MLP neurons of a small language model. Each row is named by its layer, matrix (down: output weights) and neuron, and shows model dimensions 48-239. Each number is 500 + 40 x the weight over its row's rms, rounded and kept within 0 to 999. Numbers have three digits each.
After each neuron's rows, "fires before" lists the tokens most often just after its 100 highest values on Wikipedia text that the model never trained on.

L6.down780:505509520507420489485458480469509495484442498512534479470524440459437500580523550520518564477533489547480511444411432513493470513474436500511496543559518460504478471486549460498514479495481484467453504546530514534534475543487499565517482456540534530517524509490529493556480405470530417514521508517485485535538557470483522439554522452551494454452460524489529481510446492492559545535518464462566534497519479468521439451543525620534484483574571610444467408493503493501470547469468558482464494523468500476480487553485507453509458604524541474451559611497543501514478539551534440530
fires before: "0"

L3.down637:490494524526503400531472523495502492522459567455490521478527444506491484482411494497449461477545500485522474498509419507489497507498477527486437479525449568474495463455525437536540489524510486526472525466479509525565367450518535445493503503577498484509493533487451508496572427402516530509514452420543583440472458441498482504485520487483560430523504509485565465625514546557512609529520510493476491512514429455502462522485529546488541455527573488490511517538503480529458493520465467416593519508457498377476542469473490517535563505494512497578500455485511542524511468463500466556
fires before: ":", "\n", " ", " (", "s"

L6.down0:524481468500429462541472556475475440517496514495511480503473470546511497585583496485510563517577462515473454454502449476545456501507412503490467547496484511544478480527478458485452532570489431495401516496517492440509480506496535470491503549523540486505539462490608519496501573422512505504526497582508491539423529510513452484466496451518468509538529514472521520516489568554490488498476526501499540424453480534508529487546488540510496460480454504572513451564475504538521511465428476430478465458427551486574441513485555502379473556549529497494442480467502471668490512442472449465
fires before: ";", " |", "0", "1"

L6.down752:526519526533505505490494519553477498508493481528533557524517503514328441441574586498477486513538475495582484564514512543507455528552551569501450494474545485473460470506528528521504467538507477546507530531433476503495513466536497516472509505486492470466526528435506444474547470462431444439464438564524516493552411537475541458532518528471492460455484466466572501475508421500537588453471486559521539601487518457558476488463512467499523433498544496543520474502464488515522506496559463462564390513591537542476494502518460470527552459482547484514511496575472477517471544426476528518
fires before: "\n", ";", ")", ","

L6.down485:502493478437482517507540445516489495515518449477452491493422505542578488511585493530472563468485518537488497503591507531529512464526498513427487561495499509471511528503527425516470522484429526483499504500510571509510520446504519500462502566451505445547455480434533517527515547462449469488515445475548537548456500554496471440501539490508484517523479560493486487507506564506531595489446546431485514549495429556474520510462557493487399482492515529489575458536515553529529535491508512454416511551473548550473455524451476484445536489592486532540517584512465489651474507531431522460
fires before: "\n", " |", "-"

L3.down241:503529496524483482501525478514482502443521486466534482476437529442500485518540427507508503462544484473513520535519512528467511485538435522547495481510483440544578528489566414453505485489514494485590525522506540517460501532540607504445498469484463478504431504513496518474429466531518431482593356605555473486514474510617493434404452562495494490518494591507507555426480500550481424467539510499520442512537477550479533466578526517500454542496509542459516528484464552447425524506506514568524480488472547507489501532497479546522515509453530503514560475518543504522472530425536521435
fires before: " the", " being", " World", " his", " a", " "

L3.down242:535535521513486520554477448523482569424480504563544522502528497510453572506584565534480521479522503499562486551490546468455572513474454463416535523483463556472522553505496418537503500600492491472523529490520514517571502493505472443447538504481525482508444510502484428565494496527505529493457487428508486511484514498542534546495501425518550433552503525547516461473439543488484594501443463433507427516546513457504470511494521467474455543538503518468586580512499499479478486503539514443462441473450493503471450441489509586469459486473546519548499539508436466500517505522458477464
fires before: "\n"

L6.down239:444441548529443459502493630532491502595432498470508530449522490519587480463475444482525514467563517448514487486570487536463435486516444495494487423541484556499471474484509411564479485525481517442437460490470613442480445502520540502468444497482550515501481521466502501491485479551533408506434490488556470506412585502529501483514526532499600448611543498552514488524502461529516546514511492451520517447467514561514555495518564484448576550510543415448494528484510480544593505486506486523504483437513538505420585498481493537496511491503486440468480502449474543535475470525509519503
fires before: "\n", "s", "=="

L6.down586:516496494526568584536481388468425445504539500538544428489483576457473492402540571471472502450527552557569478551448491569494447489509561498472519535539578457468533458507491533556462507495514485484589513456488539549519522510471475464440474525417518463456494471538555509493485563528437548454535495487457495531462485467484487441484502515482568551473538508474478545488469477467503574498591492525539514553547467466497448493515494500463480507472518423533463515553434461487474475467471430503441458476477473521509446536534536518519546440547560531441474518541420528527543492506514584514
fires before: "4", "9", "0", "5", "2", "6"

L6.down930:449577503559432453521542532507466439477500536472522533439529461485508517537556457477479512484466449474472483533515469506473575519528499525389412496552505515488460541498549445501464557555471501503551495512470570438442490488520481475488544477533473482495508551429528490540490505476596470555475480537477500516498455511422557489597542469507499489451467557460523519534535522452502520542485506437449563491526504508478513517530447572491502529479476569531520499514559516488562583493517520456525467477581535535429499446516497529467506563523473397512564563459498522568500451463507478524
fires before: "9", "0"

L3.down821:540475493494499509494460562475616491384455550490516457503480516557467543469510549528466452482526488449543469532482449459478545511480392528439443557477468571512474436521436505498478517451475508636499553569479552497490484501515432472546508476444540467513510521481457506572547534553504493492501531538456546389477479500498492507571460482495486511547516556463514539529547516489561598483521566559419480459424465487514400561441483489438445460466536412507462533493497447491528540487446490492561531564446556572508529442534471545556530476425528438491527450485475480484553476455521512561
fires before: "\n", " The", " He", " It"

L3.down617:529482514506499502418465490524531442519511538554526423494520474521523529572514533502487437539476544547530530474502544536541473448478440537529492549473606488489447535457512493494444514433460543532533485526517544541482515485491519474563509501542474489504503536498472521521424484500485473499495524550481485443527471452515459475532592556502520535483507589499369505499526554481533495503423447524605504494477484410500519485521474483498548565450490534479454450526446587453514505492530440473539473531504554537504504473470546520471545508519477537446574436554406592451418495480504514511
fires before: " ", "\n"

L3.down407:539482537548440493470547514466477473524487527563426526561452515468526456519517543441531508497451500515541573378523558510576511581442457530496537494491569496489451498528598529518502456502534508545522533450497478443433489439525495408463488485553494461524547549504502520517500566533483469532565474532512484417562492520506452536533511487489472521500582540454387509527448535539541421491415494429510456505526450447505476531468494515471599473444543631526413458476546538477445500513573540432587530515552551570526567485503510497514509534460488512465527500515510489556477496493443458504
fires before: "1", "2", "-", "3"

L6.down823:454536496541536543561485469457439476478492512502457549533538547564554528454533515576485512511542474534492497515485453508485400525525466470515455529473581483444524424529480466470472504480416485548574577540475517458507562503421553512468472514465488472384536471548592534506541539520438477505434558489513562518442521495543499477467455492556482454528517476535542570494462448488471504481615492513515501511551449479430484487476534432486499436499524430497482441475503420517556501498524392525492439475486499569523503563525551469549548492547455450449526469481441534611435460436537496523
fires before: "4", "9", "8", "5", "7", "3"

L6.down843:435496492525490538507489465406424455483486500478501479480494477485592497483549465460496549555423424464444510488496447563530514503535538462486434539508541507491477542515482476496475513560443483456548611539430535487516520526476547527410539542522510504502455474454522507527494635489497524512510511509462561547535496509495480506489505534534458500471541506454553530540480542475438505473525493455520508441490528521457500491458440556477493438440575453530481449578564533437591524475484514477519510470505507519541452455486524458552522506495529489504536526498472477735457488455475553539
fires before: "-", "|", "\n", "1"

L6.down336:496473470500547626478517482475560497491471483510515496579500506474431540440478584523479536499514527541493538512480540506453467508560499490474514543487468521524492424505439498456449526492440436581588524499517520505553574515438508474532510531465516473497442504536416544576462506502506505480562477466474494479430461442553483476527503423520492440493493479524453507570512466502473678474547497513478486538511521532483419537542492416515481506497491512543492484439448463508538458501416528571508453477500531491486506470503562568510471481525471534505447505562424497511563461477534523438
fires before: " ", " —", "\n", " |"

L3.down31:570446467488587542496448527487490512470466537563517585530467483502526633542557467503515538504498419476565389518493496522497461501543497448480406565548551495432580497481506480451451471532470525502458543502485578457528504509464477489478431486489486490512548541474490430524474486508500448479354422517544532538478501525478506468529587517492507506501534560454443490467513507459479534513460519491556518503439466460539497515484441473572486468486530509505468493501476528567541479501480438501501515510531544436401548471484524453471503565552511613540550477530508453457498408483480481480
fires before: "\n", " —", " "

L6.down719:528478478568469430479528491519580487434440482526479473551462499497495544548522473493528477539446435491482486462492485467523514549478460483522566459505453448530521488502467461422461552548506472501461467559496552499469586511494531562465522401602472531490472511470515501456420528472526477474574513545541510511492551516435488468457546519570483528529448538510492493572504513497464545507516528444559496501527439430556494451512510480501519454515515513509491443505561520486500526459511515560468513498579548459515465481532554529470522558484479482464563434471582447563458517504590501531
fires before: "0", "2", "1", ")"

L6.down74:502447462490460429504522481435501450480509495572550489534500502513524487426480507518532482475492474514480475463459446543527466513474450492549577517421500532456548508584541512493489499476514542503506426460486562471502518483529532483533525597472492437436413488528543561472458530497422522543495465524513466488568505489516408514448483500497493535514546489566503560513517442530472501553496486458581501564556582440447557493469572484469497459536465443495517457504600479524468433442445522482498478509456558596503480543561495505463572497468469498488472522485478522495439462502541528510
fires before: " |", "0", " \"", "3", "2"

L3.down602:573452523447499597546482501465460558504516531518485498502515546486427518567526453502524513551536448479571492488500511455590501493499540477465439600488528470420479492515521494452456441464478482511453472547531541540538537487530477473481467487488533442492540499514510402554449506447480508468392441442562472508408522502502448509526493495502491491509539545495413558436523477488530655455449532483551533501455475510543479507497537509553481545443480471536506519507511494550473495517456446525502488458593516565379489489496509548471469545548499537561517494506442469434496439434528480495
fires before: " |", " —", "\n", " ", " and", " ("

L3.down117:533515513431492509478517501489491519511530511508471437551402523481573459520514500490556530486431483491467491515473504511579535531525488538509459498480501530524494504546506403577443481475548487400475593400472482533482471512507474479492529449466491485509473472496470519475448508502527508501686445534516425475500509521472485596475533485521509524503583485441452585517492515525483541484532520539516489495574536533482527486507476501535515506556477574501463506468572570508434457497551496513529515463525541493476467426532513498541436448465515522550518441519467475459491518445455449521
fires before: "1", "9", "2", "-", " ", "8"

L6.down690:538534472520477424514455469402477504501519513446541551510480572493401467477587466527497558504507508477514428498560426483532520522469510513484514506501519501466460511515546516481496514487515503544491535499487365488485463478516480498444513513503545475478604558507694471587502500568495465498449473452497506491436567525475458525505525520547488509514532541530535511499514502497524498496461563457450528488547511509540440505486470506493505474523389484513508494539476519496548472456411499429471518494440533565493495573453477498453506546491460432490542484551509505588461462450513501512
fires before: " |", ";", "."

L6.down1001:488504450519459554485488445556543486485512530456571477473488513498466420507477529422494529482524517530536512519516536488469439428518526500517493488575496508503501525545471518487511559528557520515477531528548359529488435451542522522550543487510444412420552427508473444550451537409445454514546391473511568563562496559440439497524514510523477479546501476516515499472510521454480482529444570523481501462480509489535495425506474542455535465490482557539515500480486507546530495491415510517450522469496539523497496505585593560447498498534478435518458441518526449453478560503576523418
fires before: ",", ".", " of", " to", " ("

L6.down524:459533539558517512452484492545469497505492464488528484443514513556553528543505509475559527496566492570507457458469461481579501486512387475491515496484472497448570512539447539462430520552507435498413552434556521508566434505504520495525558550527509456506438478455559532422473505461501518549453586541507473585502509545497461451432525536546521507500476476519424425369510467556481376550485441556554482429506563547481541491515530571481531540462545536491496523439531512527481496473540502467494531491520501488475516533503555485433505578545509486466522520510553516449484468515456475501
fires before: ":", " ", " co", " |"

L6.down614:462527483529471507515511519506496462448585502530428495486536516481492491462530548481440492434525519512520565493529504583450518476524521480513520475481554487503483505452490391530476525473481540525519596633495498554516475573498521546453458450494447439551523464469528502457469482517511474429507478463558506489507486433439493543526493512511474474465438531486508566524499512458472546547559574486529445534474477467482434486469483473495463470536476472535432485533530439489526483461466447471452521509442547525581477575530472463544496527503520452476594535477437540666519524439493551554
fires before: "4", "5", "6", "7", "3", "1"

L3.down958:573413494531491532472513551481545532474477550459482476492487490537535526560494553548466492467548479416561452487511503496534497491525403550432409549457470594531431479526471431485519500481512499560461545519487556489548472505482506498479512477443551432509483499514498470524505441464473462431484545547555488445475545508496510452490466471499519541512512511477518484481450522528515520476546557496513525502470533544542549517430463485556467397463539426519456553492533477534559558491455505448440458553499515562462461475512511547506574514444504456487488417499517479538512500368524558496
fires before: "|", "\n", " ", "-"

L3.down126:494506554533479459554523489506474457510547508542488487451589512465455549484517540491457426506532498577422579499508483525475501534473529483546541482494580541461438544580525530515528508551469561493508590495462524503567447467516546480472495519475496448514523526483548525436496559490495502493533567484532458524526501545476430541398512500476484494456487532476494476524469556503533452472516505504561489479514533507433527553485516479436533453491510535458481455490494472456490483468515473496531439521465461574558429585506477493479557465529487541409498510502527506550464486535518452467
fires before: "N", "W", "4", "2", "3", " /"

L6.down862:504463481446467476481489542473474480529463469532512435489500540568462497456490578449447524445524430495546491540559512522511568474519489523489459508406544503525522486493515405495465513448483428551487505461440538454526458451496516549494465509473472453500500515491515535531532484425511531406462545564553524489504503498522448539556509492454527465482543517472610492480513500524499675442521483492576531565506491445485495509473501512547471480550555470507535472544475495507514445544489451457449461489568532502511529498533517488502576549510471497460519465576454447532536466375497536509
fires before: "\n", "-", "5", "0", "7"

L3.down190:490528522508515459456514503561500498405537512435486434532457509540524521507600433491514486493509532536484553494511457500509445556477507464518480484516448454566555491488500445492522543453511498486501441511495518566404499533497507545557489493417518595484451465458413557541513510516518470468564518478500458502470485511511529500528554506502510453499522531505455459529523444462509546498478461489502515486562538546481437485511467612408502604563558572449512422459452533446500479489452485516545464513530498548486511449496529526517527494579489576466547593536495492590436530588521455512
fires before: "==", "===", "In", "The"

L6.down285:488530461528525514513577532476498462445513485459490459578495591538491501463555504466483479435546473534493444532454484521443522534449438468490509452471585491457502473479442555573483457527503558496504517459453542562516504486442508452464493493473535485497441451492586525493511523459542513502485479562547481522485516463444467546576441502524499468468502524532543524485458524456535502538622472571558502521565509463454488500515503473468490512549464431570493453510555448457531442442462479532444478381472427422538497514575481524526587525536525468443535475453478521574486494437489554552
fires before: "0", "1", "7", "2", "5", "4"

L6.down241:509462443457511456483432467491513425478502471501491475479458577514523509494538481457495512467490517529477463446520466456502472498491481460542533480482518551533555540506486423484494546517503540502412487449532450497476457465470515542427555495451468489457478528501716539492489610517481531493481495521458474513473490478528468484521497528545453465558608549484492503450531533538503505491513498557514518460485573471484568507485497530492510497417535510533497459576458516560519473460491502492444491505478489562582466528534538473476478478548560588474471478506522499649476552413508464496
fires before: "0", "1", ";", "5", " |"

L3.down575:449551473495488472547545518520632524488459499447415573421503503515480541453567569464513523410543508520458506423472424493454587507507398572440452555482483493483619509517551473495490570406555486430474578519478568525448494527488489563460501479397489502503445484476511566496504569468496446450511527548443483487486467501571500554517541508534505481494498544490510486518537475507459534493507513521532496508482512512524534416465495534474553514482545447559436439468470490508475514514539494513494481455463543524504504439510532507474518493521513421444495573501522486483511482531506458487
fires before: "9", "0", ")", "1"

L6.down632:495490507547593432504494488529454457525524521509542491495482510496669471479437447549471501476515502488529454569522368490513499480513525492527415498481501559471562539538490535515482415501455499573415530498473581407543435455491524486523478531472475511546506528509559441522502515496439486515513406528477565554491495508458476506513506535477504457521526517468421506502425525496569462535502507529528504581482504475470507492489509514516466430494541505477428497551537431586489479479487514471496500482548490477478486499523482478481469598517501467503499467546534508473470510521503538640
fires before: " |", ":", " place", " ==", " medal"

L3.down434:570481566514495443479459431499452455523505601551571404529534467510597468504531441497528477456420503600490496502515498534538503501472483525553499514490518488479477552508500419508449546480453490535552546516559611540557506439465551463545491493507459491509475590487450464516457463487523495547519515539462480467505499477483493497527557467508567543532448498508388505507511511447521607483442480557501499485541490494477427446554466508493530511524496566485509365529425544479499530472500433493488513555455512524516538484465529457492526482539538479442530462541433544496458496541488529480
fires before: " ", "\n", " |", "0", "-", "1"

L6.down682:523440463522432548406540495498464527505487530541493528522448482540481504490511545476447532449526532509492484542524491539443459527582470538503514564482488511510515512483496500452475525514466518544522563546416557464483535506528516543505583512479503449524550503519460556530506504473511436439510464499497496511561480516539552522538529479516456561495473500507475577519527484475517818539478513522522535498475491463487474502474544444504429470474536464494491501459502525498502529494481502519503463467510471502457461457571521510492447493536499530513502541531479479554463477493451461505
fires before: ";", " |"

L6.down196:466554476516518518530526500403559428513453473545523509576423524547547530480531481539570468508470519521527467546449504500559434505544493370533527488423541505501501504512545566474447480532502516520485544476496521531511445477468573493542471417511512424468536478559580543443456496529484463475473493556506471522518558545501447496466476526504512509493546525432529445495493454512440407472505487525491451476457546491465513573492506535490446503517429496502470464541545459610449502481470479491504457502516485473546572551544561486438478492431538568502535473530544476516517474388526530443
fires before: " |", "0", " –", "2"

L6.down677:534439483520514506479539456511490552489480545522521528532489535512630580482600515444418482575559420463454545537472494516496460482486467460533528495445489535510521527508504527545554475498482496525486537462504519448528568454489550512513478415471551492455546463578480495407516493526517516500518513496527460517474488575461521459488455509478494449550495448423502575566518503482506476466557443468486460472462453487475547569443504445508394490507486425556563426519516458513561451515502483478403474488576493444477484488536478440502500507521557591478487443563486539489512588463520518524
fires before: "0", "1", "2", "3"

L6.down167:459562467501526501514589422506466521466470543481497459500521484530611459535497479441449554539508515505509460540519468583520501488492525540562492446543523556500506501490512491551485546419508504533499466535503576511517504545550507522473480450506563513461557440496535545419526536445484538522454434546408514460467513484459444435479487483450486531467465486542461579499459477490475463472503540519483497450516533465500488510459423447589487355553510482476491473511494534471484544496551408501431476513500565482515478467505499450550490494555476553535503479515443521618475546446508486504
fires before: " ", "1", ","

L3.down659:544506590431530504472410478524490510543442522523523415524492511484541483465552512536490451519451475510548422540491550519533476438524443465536462439489483543518485515502444485586412458524439495516470517528514569503510487442494552501516506471406469464528454600491513525504485471546494499541479548517483445566484556521440510425563524514523533555548446500483408513475536502459508475492439540550508431484488531504581466460532535509494481523518459506481526514515497534509447517492496455467587469530547547523469550475479496447466511398545538544523513508519483550426508530465503504430
fires before: " |", "2", "1", " ", "4", "-"

L3.down713:501597429479456448543573530516593500447431522447449566455486498496503505531586546554531543449540501562435497450482462503423537459511429511462415581540469438498585488486539440512482559515506503477477602520478518518433488536507485527472464495455478530498479513482537541509458516479492486416501499587416565506500419493490500524474586489534493480556565507514525506495502484559483506521507502510533499523520525512530531372474474580447517527511513539499485421511430500504437494494533475512496458453455517521501488425536527545495507551466525440464496577464492462505488454548525453543
fires before: "9", "0"

L3.down348:557456467497546585479454524518535506484472518554501570548448520498476608546537472533505518522524492494579419485500480549533474515498486469475396556525572511462577491461484437432485472475486514520453501558498555477504537523440440469467429484495464473498518553487460437558455477525508488462370430552565501457472506516471512483500595535488473509508563527482464540477494521451483569489470557480541521461492510455514483495480456466558502493479557497501471516485473532571528486494487414519453496514541541481385553427486547563503525520526517543543526475521470445462492408385477483483
fires before: " ", "\n", " —"

L3.down428:552546525490493449502509484525511536457500438424445550502492512511521563526552542528535566479531558530515458531540460507452569516515456512492505516435491453494581527453517449513491443496516526496500579494509472445488556501493433508420544536451507496505486500524497533594487458520493480520466559488510450452459530555524466472550487430528486475519518504510568474488501497443543432500454478474469551510481493513446444474497503517497490496456456543510538582480544498539495510508482410437457500532514410499478546535498491504481499537477577466554468618492536538555543507489503421396
fires before: "\n", "-", ";", " ", "1"

L3.down1005:586433523510542491450479417520497430519480493582497404506527497469522526561521523501513480488493467612544474456523523483410425462516427495590509513475518493473458530446486469539469465496439482583540510537538477541579554467512505496547475472509503498508499539516457487501449540573517525566491536541472384475523497457435516515541574496513520540506507652525381522441476477498534491520453475460570458527509459445534448552509482513527482533480474584519509480459446544484463502495542494441595489570542505541477582488483502500462511480509511534513528478500476513541452510509510556466
fires before: " ", "\n", " |", "4", "1"

L6.down455:454596527570515521514416481552544475521519434442463533503467544556469507465536543403517565475490511483576428454452466494498490562473456420484440552506472411533502542550439378559515528554530475456507507514517467603521460560461541460506460486469541453529486457469515461509435561514475467546501410492522494510481520523486555483478509492593480542511526547509459541455486482481406494532501430473542502470476484548529518491540496525494564501452513533509473528489555550514492496416515506554497489441451504437554466532551511516509529533522510475491475540549493532489441504445484456490
fires before: " of", " |", " the", "s", " ", "."

L6.down820:463447444580505462452520458523490496462508585569532458488499487543497558474490519382483480521518449478523514568519503503501564542515564518449541509523506546472508489442528481494472502527473483549540463504466574465486466463448482494458477527480447527450465527526471408547526493536533511440508520560473534542489433527515502448421546481487548472469518507480588469538401556499505662476557506478497529478517538489498571484489456462460555527480492494539526472526465504568518502585522496401560513471474501506494460464441485445462478510567589508512560450519508474524495484569490456561
fires before: "s", " York", " (", "\n"

L3.down185:488523580491470548490539494470479490489522464475513502471498477526461521492357481535545524447523481496514460583481510463507491455459466528492496507550427489483488512551581493492509475449560502488541467410501532508490532486544513547494471504492501554471456410496429475473526474557502473421498495499531447527546546492494570524472558576534494537444428504461470524448562520563491514518542494547553569435497516551453551522486563498498515432448466505489476483507504565481476561518514489446555592642488481505525462426466531508516549489514485452573502536571523518476519418478515483479
fires before: " a", " the", " an", " American", " ", "es"

L3.down836:447457509448484587488597557523544467454525473486488586554498540488449475551554485405541480552525544511492475415497515473523490481488585456488471450522508516560566493567519523436469472455540498478505493524484530528436524529480515542554509524556526507495514514481459525505524541512523562483471422536458394474505426470458503559557557438508447479514477478406452537468528479498541563533497519500496514467522594505472463527496506575443479549550498516539482508535460513510481466503509488480523515444527505476493509439453509548495445466528465535490512481510508519619503463523501389477
fires before: "==", "In", "The", "===", "On"

L6.down765:467454573532501557478515526487474544496499507494486467519551486488462499439526479483507514509522477494462493506515445492504527448454512522515443547474519523499436448540496481565508501384487481669533552511526499485555503497482455526509511527428530445558554459493484478488521529531499464492460536584571481443435534484465419511530483449521535439477478570493637566518454521488504706412500539571498447484495470493464414500454518485546421509516511486490517484487526485493506516504451534484527574544508505520503464543511503565478521491479484395506535474490430496600543460435488520539
fires before: "5", "6", "7", "9", "4", "8"

L3.down794:598492527505490479533473504504517487476522501471541491489542472490453510534517530469469517487540499434530475495493486452475509534484498499520461464569499523502521512502598531486459504540470463490557533503427378425491529475413556519488511588521535467376532459570513503470500459544437575445509488449554586477487536502509457495513489467500512485482552474492554466504502450454504418445534459449538562481536509540520551479522485513484535489504522521458464482572464455514554471590474502515487501574528472477524512494512490450482511567513497525491503528402504497512541445510444480482
fires before: "\n", "==", "-", "=", "The"

L3.down725:505485519437426504547511533506501502435502496512524483441526425494447494468433484464516516497497447417560540509494434417617498521463468511457476485470479526494468487503452503488546451467532475541385465495494552485501445519524530424481451497419505515478445469525486527542513559461488471494499493614540528533490517459540466488513579471555533481506559508473509471491515580568559565483469489512496514554488516447542450536488482554474463452500532439547447434504537526551551571495447517492508513474549501524440429473517546490473503510504525503470516399472531529471489515469542532507
fires before: "\n", "W", "N", "|", " "

L6.down52:536433538519456470536509510448432425497459438495448492477499459536438482471478493520615561516530456533528469458508480495514476454526464520549450555468457528502457515540461459522458501486486444543504535480478550490511501480529561461494493564423534479503442506506466534514466529482469449461460484590524451457501532506459509511501526443495518510520545526521557501457488518498472676518485593552534507555487520522522466474418479545511427397452525539451492483508536500527452525512501527438466499567517485571507446487505548520439478491486561500586494535532474448620505521437497513508
fires before: "\n", " The", "|"

L3.down79:495492529476480516514522549494482536508518484431488527468504477505594433555470536478535567490589508491467515453512556506520556488617447493494491556486501447495503527489465397456529530498448499508465566544471461449481542554521511545434512497501496491514530485510457517495498475424475439434429539452468496525544524553542494524500504453527515517471540414499587499484524479484485481488518498490447529540467496552450551505496551507528502485421572450448480586562472479489536483502515473477513484537479458455514496499498494529477553533480459392551458534501613506628482449415523522446
fires before: "|", "-", "1", " ", "\n", "2"

L6.down748:481473486481461489501522506475443518521495527564524531563453529500347563471554541445463544487500520467528538516498558519458496513484522522490494564410467561528439450452486543515531499477519492492522512552451534508474489504430529519485496514493566450463517490501468492435483536468539495427536558503483502422533458531510469572500519490480507497471455463498592484549470524498478775455509476484516568536534467503427463482417527472455468498510504502512468465500457503470494501532510521460478440490529486593502490495493552535495530469492507552454502548519477460518462457489545593505
fires before: " ", " |", " —", ";", " New"

L3.down535:523525488499449487573551545471503473414506497498455443516473514475465483494460504576508433559558433480463512512538492558501536425483531497477490485486474575470455526524481489530508538534488509540457517483471506532533420515523532430530600540495548483533438497482500536395466508449532511556531465433520529467498483399470471559423451445462565442522452435476513514541569495543498517512546529550532500525514468469408535496463501456532529489502461470500494574600434487555410479480438502450485517538449454505562456492543538490486492597491465553490487536493534509547579441506558513446
fires before: ":", " |", " ", "s", "\n", " daily"

L3.down218:522527488561505463516476543444466474464560425478466466514506478488536491517545510473466465497477531476480490469539534483479577484478529455536517511484467470517476477482478530514481524521444493606536531441478434463479477431496537473500449475557559500462512541468515500498508453538531496617504616498500423546418559524516522470533469584516578492505440549510491524487453502546472542536464583457458470517503552492499519546570520523484526482561511555490536484506456484535502453520523431546509594497490473536505563533494476477480487459519500535453486497490474557548414505512433508466
fires before: "s", "ed", " also"

L6.down851:404504476518507508509554481399496506468528519555447521502538506520505470456595500445448492442555497518471525530510486497469557539526530471504483448527624504473503550522412509530465525499487530484533594509483490514463492483492519574468471395517467502501498528520540538473498555536496461471552489530497537511516478447505466497524477517512484436434469496514503549573480458493516522526614560527491455483477426499474556500479439432479472535543492476529482414518548451439542446453496468468469508445491551476589479529525468491488445559538485451475580517493460502650520554461490560571
fires before: "0", "1", "4", "3"

L6.down519:537526464499526503524452452536489507463488437472510489520478530529456506530594526466474558514501500503517406487425486523509468453525425415453485452448488488513497494463496465505478483542536497503560503434483458562626509487486553394441507433386473553538463516467638511524504517480527558540516483512471432481377506493458507500481491516586538566523523543522537442465517601469523526445509447520533444504534523434486530521540494498464476488421482510477519500520506491548490514470441516416452428526554543469485424501505500501499482497543580548524521499508500568533585554519527503444
fires before: ".", "0", "8", "5"

L3.down573:560439492473558485542484498499496550461560467499482418562553468483487479488529550461565498484543516495529521483441553491499518487481552468557440540577521508522487508508556518518493496529477451432504486552497495496464493472513486539527459515499467508421535503541426427489516482499458492449557407502555485475611501504510521521518536429479490511457458446438560479495512383414532582480522507464499548485464493496541438491500522562471481520513547504512490457502385499502478534578517536523569479510592524429487488498544504532475551463567541542529545500518522478503547539540465465406
fires before: "==", "The", "In", "On", "==="

L3.down952:532525537506566560514465520483448448503498494520489477528483552466535578485478502515496496551492552462541495497514511516444547545497486466509529501488508510513454443504512569557552444450542489524566454433508421535524541524486539512516521455481549535517466443464506522529478500585513518478523526508447440513514536546465542444528473538477532579419539529419487458498460495480481492504465481496519445534502524442499431527491481488518533447515436569469446479526451519574511466468481517511618430527522458582471508531515513573517516462474491510454500543498458591560502488521469635466
fires before: "1", "2", "0", "3", "4", "A"